python train.py --n_layer=12 --d_model=160 --n_head=2 --n_kv_head=1 --head_dim=64 --d_mlp=448 --vocab_size=8192 --activation="swiglu" --norm="rmsnorm" --norm_place="pre" --norm_eps=1e-06 --positions="rope" --rope_base=10000.0 --rope_fraction=0.25 --qk_norm=false --attn_scale=0.125 --bias="none" --tie_embeddings=false --parallel_block=false --init="normal" --init_std_qkv=0.0479 --init_std_o=0.0595 --init_std_up=0.0686 --init_std_down=0.0686 --optimizer="muon_hyperball" --lr=0.01 --lr_mult_o=0.746 --beta1=0.95 --lr_head=0.0083 --grad_clip=2.0 --warmup_steps=200 --schedule="wsd" --decay_fraction=1.0 --decay_shape="sqrt" --final_lr_fraction=0.05 --batch_tokens=32768 --seq_len=512 --doc_mask=true --train_tokens=137400000 --steps=4194 --dataset="wikipedia_en"
MLP neurons of a small language model. Each row is named by its layer, matrix (gate and up: input weights; down: output weights) and neuron, and shows model dimensions 32-127. Each number is 128 + 32 x the weight over its row's rms, rounded and kept within 0 to 255. Numbers have three digits each. A neuron's up and down rows have the sign that makes its largest values positive.
After each neuron's rows, "fires on" lists the tokens most often at its 100 highest values on Wikipedia text that the model never trained on.

L4.gate46:143134122146080102134138173041103168157099111040115141152175129149123121129110068100127113160176104144158144142084205119088138133121088090174115098170119105105137109158164097138118151102208151139159136112128145093115144158129121133165109111107080181191105150145089190164154189164183077062
L4.up46:113198111143127157117080162151123100127100128114145162142101123108108082204134120091107148126134131131074106156127152175147129105119102141122099128183147165073117125161123196133120162151127157135076171086157163075145115144216131135158165123126117129159093151084164121120133122133122110092
L4.down46:144095133164106175207102058072117106106117104102118137083159092086129093116137093139121128164145126141148160129089122146105138104115128103079093155168090129122136105117086161152112149109101065112126129131130109096162136067134166138130170136170148128165177139124128168145196098091112137181
fires on: "ing", "d", " commercial", " praised", "izes", "ising"

L2.gate49:136100105125113116131148087119099189089084103149070112122158152083147079191157080111124119139118079140101142096137138121119122122150104170161128183156122118063091129123153155138155124113174131100151093170157088164074132179082132167088106148171151173184191129078103102120170136146138153125
L2.up49:139058117133126117102125123096119193070107142118103147072169138127132107122149044062104145131113100062099207080143124118105100083095111118138135138172128117060086134110199148077181096128180135123152090160157137139068104170147108143158100078154145123147178176179147086135138136124114142147
L2.down49:107097127118146134065132118110137175053107133131106149096142190106180081155177105095053113139111110078078207092133150149110114091086113126126131112194158119047065126097192154124181131137174142136157113149122153102060090139163120155109088099116129138149140167173133110124089106088116166144
fires on: ")"

L4.gate254:179084095113098095217152125101093071152153104132148112115112100124065149137117117107139141133109151171117124156110113113215145131092113086121100118101117080152091183132075106122119096186177099153128122094164134166116073106132163105087164089124126099115085127102167119113155159101084120167
L4.up254:153111144120148087180148156141134168124090131103139089159110130119150108133151090182179102181097100149132101074142165073124137137109165158061118067095133091118126145147109068120135106141143119061103143142100134123095183118154145130144163141148214074059175127117146117136143109108107105068
L4.down254:129140085109074136106128079107137131073130058161113135104122067086130110071142168119134111121129169093142131112123115149130112080134154101154104179137093061140138132115166191209064173134127149173146132183122129112118069093100100101145123133135088182109152141165144132152114105127140165149
fires on: "\n\n", "-", " special", " different", " is"

L9.gate295:092135176183109140115125117129123094118081085086133153176131120091148047160087108111129142115089112142125143122124170121152107085108175109180141135152168135058101137100123103160091118096121183164088109155044172143091181105131104100179130124187115175152122169135119148133152167125174161165
L9.up295:122245165058150156077110144161134162155075091146080135168144175119118091117127117082100142166114183091152150124141179134140120096120168131087159148114096129115106119137078178081205104097182168174162059121151145107132099118108120092110147108122095071155098124117176139138106121155167123124
L9.down295:095118154138089108079129067101220129057183131130063175125130111124186119077146178127126109110106067105092129105154116092132154095150135145144154149117159035156098141108161104147067144132170132125160066117136153123134126135079137152109124128073121118130100094131144162087128103161128193139
fires on: ")", " area"

L4.gate34:163154095117096179107076148138089152117162125114126128129181173142107063127142068126086148078166148127125137152102200117104087088154151074148094167092114168115106129123177123169142104105123110217162131169120113092074143187071132126170180076127113108151100133100115137092153055176199114157
L4.up34:117119101167129124113044114125128129104128205110147110036120134131099084160083132148100105143105098138094086201129195085104155086129131081164100164154170199118129131151145149124095130056126133100141107146120187130120109086167111146104203091129123086108098087065133133094172113128102170088
L4.down34:147127118102188145085117128114143099094123167116134137144186098093116112129130152159116103101105112132161123129135142125089061143081113074180146148151166255121113170096152190126140164122089119058169059089133158103118143101134136150109131185110141055093112107118138157132063101173154176106
fires on: "e", "w", "ing", "se", "d"

L4.gate121:164159106078150123165096100109131141140105100152143184158093134076160143141175074106161134157092111067161129095135074172101140118121090101054126138127116156133177107163107121109135136160127151138152154169088103110118091108140143077161119058202089094149078216180143081134137137127150168111
L4.up121:077097120140061135174140154100144160123104107165138159141157112097085197135094132173101138101134090145139134109093161172144100082102189098104133170051110102121113152152118057167120109131142138110175130080077151128160139198083200079154112155096103138175107146116098112080153099096128141122
L4.down121:076085132163065164071157163124136126135165112110107108115174134147117165161067158127144123122158134170084174159101156097187110140133187189182161137157147055131085158091133117158096129119149141121125104093151176155160149164125137133124143213075118141118179091076118159105135128150090092170
fires on: ":", " of", "\n\n", " qualifying", " follows", "\n     "

L9.gate244:134094094180194129124065105187155104171110156135125149089135124112124137209120174071113124189124107130146124187133108061142109151123142124138095109130130139140146143109166167128125147110142111166042164127137094130128161135143142140141161150159138156133135090118081110161146180071099088145
L9.up244:137094077157138127115115111160139096117110146081165119208115084101081138137117087157110155074123112145140130195094188201106080137081109114096094124141145097093153124101137158133134117185090136142146133139155121136041187071090113133090188144155129129154102120144101177110169127164204153142
L9.down244:116135058079170161159076090118198131097157100110052032077115128173137123119086120119194083111124186113187173158125124112141094107149096143094131153115161079113101120072106119170123163164131165137094152152152150110132118142117089183126127152118113098143110084096140155122107053137121151111
fires on: " (", "|", " since"

L2.gate284:170090183102162095158118102091130099134091098096079122168142137192133099079195120118144147088090135090129187122152128085079100162102123133110146122174108140143060097134137170102107153152084120120118052131157103088074155104164157043128114093121150093108183109139112119098107145128167102129
L2.up284:179120114113150176111137130135112100092181104102141088148120151172126133062082144125147135070082129100173177066118173123143091161096136101136212175100078105181145083164090196099119100117108161137119128066130138091105128090159109126095150138114192092117119169095133127105101139093176082098
L2.down284:180094107132133174074147133132103133077156109089147126146064133178074149088051125107140137113090166118167144129108174123120086117119145143179178177089121072151139129148145132086134129134157173151092203120081109131120110078088096126139133145113157124128120137102144119117149113118169113038
fires on: " |", " A", "A", "-"

L4.gate93:156146137156159107142084126083181133129160108079062093157153119115104161097122151104092111126069098133080131142115134136145116105056168139166109064110124096080146067115069135148142122096071156096143118119128187154094117136092143096073173140107144104117122147148168107126108149120131146118
L4.up93:085077124132148126127079149115118130140136156134101135136082147079125141204165088164173115172118074145142093129123094044131128120127145175182182069148116089044172122076108133112088093196088088117119086157123151157114109112151120122082194103111118107136164172154157140157100102122088213103
L4.down93:144151068141115196164152123190107167107098185136123123138137124179154162060126142083097130124119150130125097114141106123137128093133115116159106116172107107180144162168100158143166195168185131079077217147132149090114100157139147121115100163132147115092123146102095171080120082112118094173
fires on: "-", "v"

L9.gate275:170071155143090120149176143113149067216122091116182163124121143058090091131103137152182141110129104142089093195128102178098164053167144082145129077110141161108123090125123095138110151092100089114122137160077115209087165106123156126127129157163094175145094127138133136126132144153151175128
L9.up275:159152050249145136125114177121108090134157127156089159055133127146071121112143092151166145113132106140128131145098128189110158118158094173100115089116168051144166102128106077129133139194069079089184119137108116133130176125143096116123153106115106153147119170103147098124117118108184165110
L9.down275:179139095066117137197097166161126165135148119186106105123069143125151181097123159148110221112145113139127138123162098062086185160079133109084122134120123085085056124158058164146137124099180100132101135107141139096153116149097154131137118063141123164129133220156156095158099110139128080102
fires on: " and", ","

L9.gate426:147119106162160085184149074145109121088126120062152161147115151076127087086188122109127112128150165152146139097104117097137106130113134032091112110125165102157064082155107084149112170187139084120086140207122123154112142157107129128169207117114159059127098113133175080179130148126105140132
L9.up426:152119136151150190139035137144143127169138177131101123170101154196119149132091111090092137186139081114176096066144143091158135106085141113147092091156097172140057154143161155086127095152145159137072088128144106123139170148069094030138107150138150061123074095128100123063130100137132128125
L9.down426:128106084125176077138182082143102145130166091088218104113098156122111089165122089170132105069113173123142104147129162118094098071105139153169079126071146169095107088146094072090128112150116132110126129160097186139184110098074109154158177133107174126085117231122093079165126103158136152161
fires on: "-", "|", " |"

L6.gate352:117095095143087135074164148123128131130122171119172140171145103146091193111099117060130129127149112155102081105133121140146108140113086122166120124160125144093143122122099126084117119132150068140083107149137123177113123118098160154170131118101146133147136149155092130091141143138140133108
L6.up352:110140120113190077083126108130155157164071176109184106128082073136128114173087140152165158120147110132109126217139109156150056162126108070129120100158123122062131110078126124139157103134088133123147127153107165112141133067151092133151151155177078170178108124119094183154125186119131151095
L6.down352:094169113108081142120144122100184137137180143089123152116130138086180153139178119120187159184134099104143117175154157148108140056159066142180155113119127097159088141065136210134143135148155092120118141168097150075093126095136127170160153171121093163127097165136131129188144115195118118150
fires on: " (", "("

L2.gate362:181139108144130114078141114048137120119099161133127186129143090056150090142107098133083126129202109093150141145144044134123107094131151143152137114065138089071150178157117135108130106146114126132119128162078105182128120157140104082135186126169133082144133135150130050143106137067112155113
L2.up362:146119116155125117089137076094131139106082129106132169130165091097178101160127103118091137144180098115110136166144056123121152035142153093174129121099138131147150193148110153116131112156130124104124138147043118140126111154141129096118153116187140088147083131155114115106114122078134164100
L2.down362:069145149112124153151129159192141185136150108120134073165107187179101156116154158142185154124059147179118098080154177145083123157161100082130123115179133137198117103101106122145116152118144119112137103064137164096101122124121135196124081136060120152125115085119148204099113101183147136119
fires on: " Pacific", " Lee", "ker", " Bun", " Space", "ube"

L4.gate351:081123108164147076165134065196075144103163179157066099104138159098156159100108136163127188143111129121158122110117099100195093114124150101154128102143075201115088107104099133128106152142130120151107151161130127187182168114137117188092135147130091161084099143164192150151153141095112151037
L4.up351:163109116126204079144122145121086101144165107131080165105140176114164144122095127163087144199107126175144137079155124187146131091097076112085131161124082187158103125119133153129107139174144090137178185169147139145181157156109121144087107110132080159146120169163199086122136126035121130117
L4.down351:188099172086179154116086216062163117178110083098158210132078117189124125118121129140114074142153112164106120130165155217123131117168109151094119142085118087135063131122129163145144152121129093083152097164137112102102153128080123082124138128102144139174170111102156133078131152154157075201
fires on: "=", " at", " was", " to", "\n\n"

L4.gate75:100089127111141088133157122171159127074111169199159092131151105119175097102122056145077169187079153076082170137170104096137106149116186082135123136165119135134150145174102158173097172183053132080146095110135127150122139097163135139121144134161117131176139171148098105153171155145115109085
L4.up75:124127180154106100131130128071096174066124095079117140118138112098118122094105138135091110123118118158125112109127141109075070118139152133151123159091134097112145105154106043179046163133100147103144159099138133165100114110083154072129129126074150128158084130095096183092136075064103113129
L4.down75:184181109158101147145107137099088177172117107048097145117115145120078129127089164098173106060131102175152105105096158128136110109145129173119121132083113038144113105139131054109141159109179136164136178089119174122115125130109146154149101100099116122089133105112113117104166100131115167089
fires on: " of", ":", ",", " at"

L7.gate127:140159105142138104150192119145111140135153120083133138120109110151140129197130095117162140074151112080097102144101155141115038047206135153175136110187157084117085123118102123156189107051132147201141110146198127141107141090134152077132170143176136155101126123093120159195142115134158127137
L7.up127:173136122105102132136130152182172144091185136147115186115181140153104094153079115105135106173080148123131176103120198186089094101176099140126088079182065137153104160152132116129125114102128124150101173130193134134106135167148150107116118182097132176103132161121154147214199115117174118120
L7.down127:117157136087116099133122154094109146134130116131116092153140112122176130056179142188123124114140114160092102139114137200100174133065129122119152081123106100111129115187137161201121133106162088135146162133115106099130145094113128119132093173117114157160148116164142109097141089133159105179
fires on: " and", " have", " had", " has", " \"", " published"

L9.gate228:105168048151140156124049100144171085135112120164108102103151179087144086130146179141135129159134237147113103118112159112132032152139091144112111119107094213159134156161070171104129150173157079205122083124113152057081099144090190132106138152133156151145141191099090138080126103061130114160
L9.up228:123129104122149169106081141177151136159141080155111122137112097121110112142146111066157154197162154185118100109078136178068091071069144152080130100111135182153112157151155126143105143133149109137124097137114105124150090137131131164163122171105186185118089136081107134145096105141115111106
L9.down228:123206123168152080091168169110201114151098129125091108154148158106140117107091068139138109124093108110104144114105168116160059146209086128171188099119143126167141105183103146135084094167099139155140110119079183112128099157089166127147109151145131122180122171148154137163122113146145117109
fires on: " |", "=", " became", " be", " p", " was"

L6.gate293:102159120173126025180199126181102127137095192081084102126109133118143099137105090131149143179090116108108126141158129087086073188096101099176147126129115141105131088153149038090159135144103068077108154143100131146146143141131093177150088120138111169099202170150090167130134134104126092128
L6.up293:113081116135209133154149084138125145129120132105076178134108135187085120081123142140179099144107117092123163173195191169089098160073102116098138111130136103155148185135121047148067127138132112108089139102111128146140115145179173163167125116115114161103179118169128158109122136108120112137
L6.down293:123118059176142208128073109083136139153119078187144164127130089124121104065176154142113103096109147084134167184139140193111153048106126103094146134163175126200140174142160168156076121179153145148084078137173117079127110129132143105131150189151144148134082091073159140128125119099078148094
fires on: " =", "=", " second", " to", " first"

L6.gate427:144114140139176100102039060131133151151126069170075116060109151111094152121176169102125077108112175138170142162112105164057087163102141183098161148111124168125196149117123125085147163104111139099109118103094153097085071120103123077079138099141131123137145137180088156163129146103128107117
L6.up427:186098117167126078143133041143081147124081096116097126104087093118199149164106199085136109180108117122174145097130144081153130103160119083162115147160133138163114135140180144117125119096108116113104177087147135064130115101106122077087147098093157128089114183181072169174149173102149113139
L6.down427:147150146160133086098085119136140180163173140166104122190180156110096088141121099105118147112177168123123099110109118137072149169154122155124122097114135051173154090096165164159162114121099128162129085118090126142186086144139094194086136084060114093209123138156129135141136143130097106121
fires on: " (", "\n\n", " was", " =", " is", " |"